Weights of a small GPT-style language model, trained from scratch on English Wikipedia.
Size: 14 layers, width 256, 2 heads of 128, MLP 1024 GELU, vocabulary 2048, 12.2M parameters.
Architecture: LayerNorm before each block, learned positions, untied embeddings.
MLP neurons of a small language model. Each row is named by its layer, matrix (down: output weights) and neuron, and shows model dimensions 0-127. Each number is 128 + 32 x the weight over its row's rms, rounded and kept within 0 to 255. Numbers have three digits each.
A block is one neuron, or neurons of one layer that tend to fire together. Before each block is what it responds to, as a language model described it from the Wikipedia text at the highest values.

Opening parenthesis for glosses. Opening parentheses right after a name, term or measurement that start a gloss, conversion, abbreviation, date or translation, such as "65.5 cm (25.8 in", "Phasis River (the modern Rion" or "Tusk VI (2022–present".
L10.down37:176185109161100132121145136099125101078131133094143154073115128105145093194117092098111116137125184175093193157155168127134141148193160152141130093163106139177136124122150158145128124163162094111142145119110189135157059164146099111087098178168105173122188133078113118118147043138163126143165138166139077098104085109160127141115150153113138152107160097132147161109111123088159134124065
L10.down148:133145149110097138149158109169134121070102130108111069115058172136140136140108121098158116134096108168087151154079080141182142167205123126175162177152088147175084118175105122172101122088113086133137105118158136170053144115137127104153204127127157133132162056056117133120068124177143113115195151151140076126093090085173142129096114136171107090141120106100118183110111157123155157123117
L10.down182:120162177138116219089095109157134082127142130155022106149138164121106156154088071143108123094101152099158133057116060129152140119087154145131152172121125139101160186127176146124113101116153108124141119173136149138188117128126075153172154129147121158140131108084171068183066153132099137103150112187102100125138119126126122152189099157084133094126097084162148100110117081123098150131152
L10.down192:088132133110154097213095127152151137078145228104101191081128118168114127129111128117087153063099087142115124119121113138124137095152163097143127118092105091122113149187171091045139106069134160159177065109064135156099149197178162119117136127191118115181114121109119093119087123111131154103106085115111177141177184096141139075123116094077138089126148109138160084162156137092165140127118
L10.down473:156101106150121134144101092143108164132122114105077116113090103193145141084134202082097152168154081139148136179114158150148102152194127121138145117099093142129091130110148141193158201164127145168162102142092072057090139094156155185119094116094108130171141177088138095086166139120116088171093132102119101146152144135161138156148136159116146128112101061139118136139131165135114059118117
L10.down492:063114143138129080165162143134109129095124085184121150171103161176134110107093157136172141066155149175116145111134096102159136075117140152140136092137108103144131096112204081126032078128167113131133140088129084100120153085120203178156118091151243129114128112000102138123136136174123127117075107099105170130122117154136113159145154156146112151206143082153154137101092132122142124110138
L10.down778:102135118142181073104133143138193096117154136071139063161119146166113154174198196191123135093134140172082150115156118120142129127095095141166092131118066161125165135046104116156132147096104181129092143147166155115115141147157090091096150158087127100170134184070111151079156074101193105090135141097140123122140169119118166098123149112136117166119152157167112092107072187107127114153078
L10.down972:119137154084150098162091134159121142148129129076158086110138162159132120174121093155105117113135175124140122144128128212155151141187157092098141121136073138131133095097142090169119130138082117099130117146166103126136132122045110082166105162136109117188166209155150083158131103153168149120149146149124142142111144175163148172175124129120053082140128093081187138129100124123068154152114

Leading number tokens. Small number tokens starting a number, such as scores in sports match reports (a 1–0 defeat), table cells, days before months, and the 19 of years.
L9.down293:115108155129117087128128139123106070180125114162125086109107125153151161135126112105113161137143148117107071103138178103101155151179144146143183117106098125117137180122142097143132110175180137149095205155089145105101087176141125121033092172135138114128036080089138085144121048158168087104121164126148125175137115139117146127125173095084168105110123196063141108134142144165145069179161
L9.down448:188148149100184107095142180123118100124138144112128191155135124124074136172163110069124112129187177095100133148122116104121110108124176143203083151150095205171120149112137165090142118091168121092139103166171150063159140149115158059154144190095142160125059117064126091193127110152143129128117117187146099171121116176124085134130108122124144108149116131134162105065077142148163100105143
L9.down604:196077074090166122130136101148126144099114099120106139158089172133178186139110120138108130160120125119127091176080175094158170174098140028144118157091166177130125163146085141110141099163088152148139105166103094168189150130139133099099115117154160145133071153088143150105132136170087113185159183169153116097183094115141093105115151084139093102128168112076116108106093142137148141118202
L9.down633:102092149114130167100080106178165114152073181158110179091096124120087168164180153145111143089089166130149124074171158183169099061123100133096131168144171202128152120157159085064106144156181111152145098138167110068130148115118157187063094118070137136135134130107123222148143128169074149112145063143151155141101090066130126151124181077121126090070123179164087174165117148180079116125159
L9.down640:125079110193131099134160113122083068138178120084116125098108102156163154040156131139122117125192114148083101071089147062101120155109148108136126144122169154125181119098132125096096169112143137160161180070186056137115147094148139150143105145093117067191163112120085122182146165144105151145195159094136111142136150103142111101139122106135089119141125097087117177164120172078141117201084
L9.down708:113192153078152139094150138136143090132187081123079190096118167053167100158065113136131114095122105124105093115096076091164138129136085167156079127128083159188152147169080104101136061105146157190133207153129127104147104068115138121127124148149144097144148136149111122075159064144137111068129119137107103133154113122151151117146124139126154110116083162171177108051166094165107130149106
L9.down712:121138164186150163109094163150131151111114113064117110090090111098179126131134138130210062125130187092167149170133111143136156171150107153132094135099107154116166135121152174136133070070169123132113130083117147161141144118097089069093115109139079133118156096117122160107130144130125085111101128101155141098175118111077144090067201142142130128173131155099139145119127166160114068127165
L9.down1021:118125143164159104180126065123168075167136081112166182090103138135111166130135168110091089155173168138126104118151112083081083054163183192161188153070086138095121136087177109162144146157165146128152132133129131101072127156093136132133159152132084151170101083132195112097107190179106144073138138139165140168143159113127148097167106124159063145099110103110150132141140114076107152166097

Leading digit of numbers. First digit token of a number split across several tokens, e.g. measurements, populations, elevations ("of 1,473", "Density: 830"); sometimes a stray space token.
L10.down197:133133136052092093179133137094096064113135084146105068131055139129131161110101097182103204187117128122134150121133081082155089123110133105080057114123167147134155141123105164123117116200204136143135118096122156095129174164183117119090086168198065127071079096147124177098108113158176163124074106113114127188143120124164108143103096105126130098117122151190103207117109124091121215073125
L10.down306:127163188102122101159108096114134171156081175101147166083156125126121146112210116111114122153103108128136105148152115112094110183146130132185146149135145232154159144137121128099147170104120135091121110159147165109097115115144096110155164203096110158169120149128121121120160114188116081137079136153153156087117128116141111123140196108148193127101092143126101112069095140127135122121137
L10.down504:134108133133138114130156135125181079130139182152132064184163127153159113117103125126203151067138141143121202128119100135132220076161122147140187167104142099154132133145123089139111161103163101166131090117128196153202161111053127073098126121107044131155087184061094174139109120096141112138175142117134152143133138154132146069168155141153059073101118098087164145127110097151143113155137
L10.down681:151091201134113087184122160093113130083141095131089068103049090175114141188149043151139161162107140130141046114109144112144154147167091127159054065079189147134086039171153088144131144141163073146119196125152130164125162095123113101077125141197115091135152151126126167096121122177157106116142116139140156167146147182172169152111129154140143126092153102135119119136148146144176134116141
L10.down753:147132106115088197146116134162186132147080145124095059142124196116106123092147137146147094114148144068143133147124089155153112122125130108147107137168125158079103161173161141118202127170125148155055145156103140160137126131113153130047063160143126132095165105167153114140163111121088145100126170176083149189136130135136138091142175159095135159115117104174070107110113171071124088146100
L10.down786:130102112121101119136102125108166116101171091102214112158178123115084122178144164078124106182166128130134080110099107120135112126089104151166138118131112161103130139094083132077127179163104087165129111151116129124134152147074113166141084098124121048091114185156150085168114071170127145106101163128185143132160182084104125165155071200130132166150115136119162067144117105224145086159112
L10.down867:163146110150146119124122120141116163141093157128161110103123104109111188154146133172148181148118120135142136161102124173128130168139090135133162113057156164153144121130114142103093114130143185209092163150166140165134056161127058162119149138119112138079101118134121102107040117092121133091136152126171167149090129176140088150173087144132147155116126072097092158084175097057067109134144
L10.down901:165127124123108147091092176137130148097178168128154177108162112141094083135178135138158169116089155142096153135175057131146124092118157150084072117167146124105095120131124141139138065112137099138161192135140096161070147146174084173067093143204119140132104143029099101039123088151092104144113155123089143141126126095194158126170119119153168134124098131143172144077141132110179136164126

Standalone space token. A bare space token before the next word mid-sentence, usually after a preposition or function word, as in from ⌴my, as ⌴if, over ⌴40.
L9.down45:148127149185136166137123167164078154171106112109092043152084105118137144072082174170121193126185175120099176202071158134112060187169130121132136132152153135077136189168083156099124131150096124070125117162151136173105192103171092110107119142149139199145101126121113099119132136211132134086138117104132122070171141075095089098120111121113145153077110101128113146139138128111108110062139
L9.down128:127115124144116152101058113141134137107138048176061030189144196126120114112092149148109200165114114139106132100069152104128151130090157158173121111128156128109176135136144176136110168088146062118125104144146142161126146136159138128115139120094074141159122091154122154132080123191096122089173106111120125119165144127126169101125117131110196144123084116143109130150106144165092143115118
L9.down161:092134140181081133113121120173139114155152103079145041196147137125082105115106119177163072145116153119127168124170102110104072127177123160145141188148072123088134107128142196132148112114138078130068127167074130137164185199148149209162121104095177109125097119112125148109114131090111133083159127180111117104135147135114149137093120166121120145096156142124125137168185099143126106043102
L9.down181:166102122141122116195128148121162087157145125134114099199097155118169135147132087189103058099158135135136146115131114130108145121106152170145137085130107184132155095198123176079153123126128104108103176173101178209101090121129116168119117156110109144119121114164150066121091119162082107112140187155080097045139109108135174137125119140156104185131164094155154077146148118086130084125096
L9.down248:132105168129127126118148138134112126141118109093157113086134133157084089169159165106153174123151161128110145126136123146164121087140091159185124137065172146158153099196057147150105145099150087071113104163158155086105075196138106100106116157149114119123166087070031143095083130130124099184125109116106118140139172102111195058183084157135173130123151132119155177165103129111127195118108
L9.down711:106209092143178161161090089121123108128088162079145113145155080148173117108106138158102172175192127067099118123116116083126084108131163169080128079109190117132164164136118095117121128145154152158182082109106151148106166088112122129127113116102122200116103141055101155163153069152127159118099086128099115175111158139162179121227128143097187046112151165183087212106149129143123140176139
L9.down772:123116158104095105135068091155108094219141129131154123086112105137121158170107126124138125085079170122069055174120126154113106144134211153117103156100100112175100194176119155136155108053135122118143091160146114157134089164154179128147188104082175131124108092137127174171122123131140149151115150148103136109116162152151082164128149114171204171188122152100154117152153116095099056129086
L9.down995:134145116106141056143151151167141082139129124151086077123137132089151138119120078123154128095105167096088122146101126111199131108131094109075126162132128177144108140128135148160130145151073095177190113139144097129150148155107127085124154181158168098134139129117099133119125143144149160131155145077093137151136136160117088112112047146116133156127135136115206129082161159183179094102170

Date and year lead-ins. Tokens right before a year: the comma in American dates (October 12, 2006), the month in day-first dates (born 13 October), and "in"/"In" (In 2015).
L9.down12:095133114121142072169146136109161173130133157137131207177097091111152120126145184120124121082140064129097145132141218112163066155113122146137094161139135105137126184139171080132099114111172136124042108117129167148146041169186142104129131127065132123130145147121164136173112123153135166114089084101137161154147159179142131129121094121133146101147070091101097130095101031133186126153141
L9.down297:109103164156180171151088121110083101173208146168099098113143137108133141115161144097135125113077121099132114120103114106184132113132092187098164078106141139111187116150095094072172146142052038141177129122128146105111100148080129100097138066145152165143113183112124181150126080159125130088142115090100168099165166128140157106083155086168176121135178114091120191122125197145109103116132
L9.down552:127103106147175100110119165144122143136110151102152125117126130117110103106153119191110104113158138091159118127146135107117087145100152149138094113104099125092084112186150178116106122130063102149120132187071111142177167109125164173113109135178078149147180091113148090141071138143151187170153157115068111135173128164129130093135161072134149126170149083113134153146141148115155140143146
L9.down557:136071111131126094143192181128108182129117156150165050098098132167158140126134089170147134129095127106100102101092125101176140159156107176088099120186118145090103108154058090108138091163147169148102079143148046097070096115150115126117094130117116130134054164141139080142137144145112122137149122098104128119135147116142143079116127121170107084239119140150200139151110140144162114118115
L9.down723:128147152136169110160083169101137144108150125143153122126094116083115172124124107131113141120083115141125143171118180105168153144098095138130110130106104119062114179202078119097152134179187175136131176107114152116153117130106120070140069005084156149139139114104124143115038109096113134137123099170136112116104147139114155141116102146116156096152180121143123144118103091074131113152169
L9.down785:100140178150143112119186134105114165172116073144162113112125146096153078144127156100176160174129074104102158152131103167131175147134168117071135112089228128207097110151122112115108125132157138098161135133138118113145154166159112128154050127154159091163171123094141053138164149105122153143113076112085101121167102151086112097101170139136126052100073142165097152128118107190140039137151
L9.down950:213144137098113120157095131087123074040117177088134093142142135101097136117086112113115174122112081143117177173132113139105148138155139116163137093109148146130108163053189132085174133120140065128078089117167119078151083148139154109100146118075168150078109158138106105132094143114105105124137090074176102133117103119103136191161107176104117132037120081116102101112114107091165131100061
L9.down961:142121169114140161154144170098137156113165106119128146151150056125114116121125170142134116096146156136135130174116146131126099135127080092082097142176069182112132154152112160145109139102152067149090108116111103118130117152131087065115127075208172139144173082142183101186131109112178154124092127077150112174116093116073133178147103143084111169171147044152122106099119098149161124101112

Surname opening pieces. First or early word-piece of a surname right after a given name, in lists and bios, such as Le-wis, Lo-ckwood, Do-novan.
L4.down114:102162116123177094141206093118142110146157092177129075156073069097137117124114157151142107132160094210158120138113141099174117120114123111150117136152122094139122146144096142150131086139112139080102106148066115133093097057127103159103119123159163174154122142134096153112165130048102148164153126188111114127141157158135099163153101039161138054071116160143134093140116150098079098107118

Locative/temporal "in". The preposition "in" right after a place or event name, introducing a place or year, e.g. Belarus in 1943, Jews in Israel; also word-initial "In"/"D" in tables.
L10.down64:132117161152138187072159104109113088201186173124073092134111128116102149169129124209076082088147135130148170176114107145118064112114039163136162129128144143157124178092163159117090085090106159121164103128061157068090122118091132124139188127137104119136177117134127128117147082118095143156083125126109118106110164160124153160160149113127118094196109082154088146044192115130153115210092
L10.down136:183108122148139145142174168176089139087137187174122096183125162214142155091086169166056115147100115106106184109110113188108131148120103115149122153133172135129110163096160152140095111134132112114189132188112154092113112141089143111073094125130170104196149123110092121147073137172132104140139137162092180086139144131162100087125137118189138149159131164126075116122121096153122163141146
L10.down203:140149137096102077107082103111095096135131102131188149183110132150158173122150144166151111150162147134201153111106157119114148166179077148139145172131167066132136144158060141129111126164171112114084142176077099079159122140144131144150130105103124104175158105121082084120155168170120208121134127121113108126123111131066142096157163101098137056136031184125148163125149143184147086118115
L10.down337:149117113126138125143118117131139116129160132147124101119121122079162133108134145187157166138207108084114128152103135158088049083113074111201135160109114203154098136160152127177111107102151155142117159150075158136142148124137070121146088147161109134124201113153126125115092147096089154101107153111064112084164084131098126117175123077164142104129125122210127138139064069116183156098166
L10.down393:102133143136126107135133132102118087135097160078163075091104165151130152143137122178079163099118119118102068145146143137184168187149111121072098088103111155103120149172117092175122139113193143134149205114156091062100100137107094077136121078107093122119136187082121091111098141158141083117080121147165095139145156059162133102119110098147146135173166181125144140102151155192179164118160
L10.down811:112142217132147077108172102186136099163087065132124136170109138178151068191142107165140138124118160092127121108100114135115112174120121132164173129108161121146092146149095123122093110153108177181063132087145112178052081068103091104091164147148129131143128051091102103071097144193119161193148131177106125154115170151100120139133139153123132121141070128070115127142118163172152186124150
L10.down937:171099063112126140144105094149071159182141120171061145144108087112113121106131041148094140086120151114193121193161107124193116078146084113186100159153159108060117140137147154134099181102097134134150153092088159127171121080098106100106066104114089114151120166093110131140111133130156137159106128158138100128100141130178150116178170134128123168135079150081070111125164123140141172196140
L10.down943:098086176115154102147174072142157102105084139155120132123126160093116134155151167149158148104104162101107159108116114090115107084145109146133065135169114127130088126105145108147156126160127192108160139168170206096089148105073115138111157120125121095186117151151156139126131131106120095168214124137095077145112122160177110179129107141096126150127126135138134144149090162089102071072118

Parenthesis or mid-word piece. Either an opening parenthesis after a title or name that starts a qualifier (soundtrack, 2013, Remix), or a mid-word piece after re-/un- (reissue, reign, unsuitable).
L4.down876:123138119132153159111135117157159107137115152151108095157131085231120080133084110064111126125133069105120077071158052118095122150178164125118110144092128121143135115205196116135187142109057058167140121143105095122179134132144063133053156133087177111183123155121110115129068099109174083129165139166152058093151171110126106132099084127152112108090104171126157088131170131116155205116114

Surname opening syllables. Capitalized two-letter pieces that begin a proper name, usually a surname after a first name in lists or tables, such as Ro in Rothko, Roosevelt, Ko in Kochiyama.
L10.down95:102129188163112137155166203114182078113082108187043063147158090127095100134102071170156149144145078149165135137159130112162176097112126077135120143123151157158146138097113146085090122173147148125094186091153137170115083121103157140132180148041116129114150115160142168181123148126076128170117122159087095102076136138119098153199112117110067130175123135184144091146124119121158132087143
L10.down162:167115085112121186173175176149152154047141183113112147185145117147074189129182089173165162025111092114146098102130117118154167079072129083150126146131175062119104088111098134153070093132098100132099053153153175131137120115153160106112171076111146125094167108106129122135181122104119128132135150169159112133135134110142116129169099068151142134113071151069134090109110095082126123175108
L10.down227:142137129082158130159161162140142109100139139161112102102182097127126159142160077103125097109163130127136164139154077139132118178131176144109101140158117130165107144135184094128091104159162131077108095138122113111134147105169136074114084193132139140167083094065175120121132150069149124098169134062129150139162113126138132157134149131178085106132131056164073144185225101106155097142042
L10.down263:149121139099141116098112157184105141122137122106104067155142099179148151095177081087118088112142145120103100108157174185119171106109157070109129149112167103159111112177119115174142129118102133120102131134093182126157061104107151144171098132147101113158143157177125117142132097106193144159112150169129149142059109081171129157146072056045130116066151047155167105070137159187115109119080
L10.down324:141124133036098166114135175131055150078139129135171129152111117087181063127137193152089221141086105100071138136138133166149124147150140076153119125111148083123113123145105076165171110132183137071164122108183155172156138082193169132139157140039100087108179112123090120096135158106096159188095118122110117109076075134128164125132094088134146066071132095079145147151144191149155151126145
L10.down587:155170150109144125117155165138094108117105083132037103161145187124107194152134060178124167125115096138094117164189189100097142132129179151161119134122135149139113125093082141085112169102165097099081099143174149182153117172114110126103151087087074183107074090101188149214118137112116113133095084094158120099100057131161122114103199167159108159063119140124155095122112173129143106165116
L10.down642:124184188121162134104120124115110124100157063098083076067109190138130095154091108093142173095175099105115112106118137139132115128165144112090132108110156152153176114150149129100128157102126121109056114134117077137149114047206102174128125139074143081160148183064139167139149084182093101128179092135170122128150086182103163168149169184106116148122080128129118148125115176123117130122170
L10.down835:067098185101145137100146157110192141157111155094120079097093117205184130117165128144177127147096114112141077122121146095154163082108138093136139122107117148132152134158158108108134098110069096160195078140101120092175138112131106169167114154112049099103092099092152120111078200109151123132147117125109095167121142086131076116171128090063056177123097155144138137169136164163123107174127

Start of multi-token items. First piece of a number, name or acronym that will continue into more tokens, e.g. the 1 of 1.8, the S of SEAL or Sylvia, opening parentheses or hyphens.
L4.down326:161107160127126131118151145200100129114166177105057117093075065138164124103093151118122123158177109132174145139094174120130151077128115109143132143085149181133144137057123102160079118113098089138133070115153148131165113155102192158100143129145115171134136098178119111159092094210139129059138066142109054088120135134126114146076159115155151134177129160132134141165127130160191168087110

Ambiguous short word-starts. Short pieces like in, of, Ar, un that may be a whole word or the start of a longer one (co-un-cil, Ar-chbishop, of-ten).
L4.down640:095120111069096127117112132137110118145134153158094146139083127139087107099113111148133149075163113193179161070041156132157158088163096028165171080165158192097103119162178168164118069080157170136127163187124108111082105154079101092100133089149062075145112106150148162154072150142143130171151137170131125145142157131082160157130174073166178105137107108169140119017090133140181100093176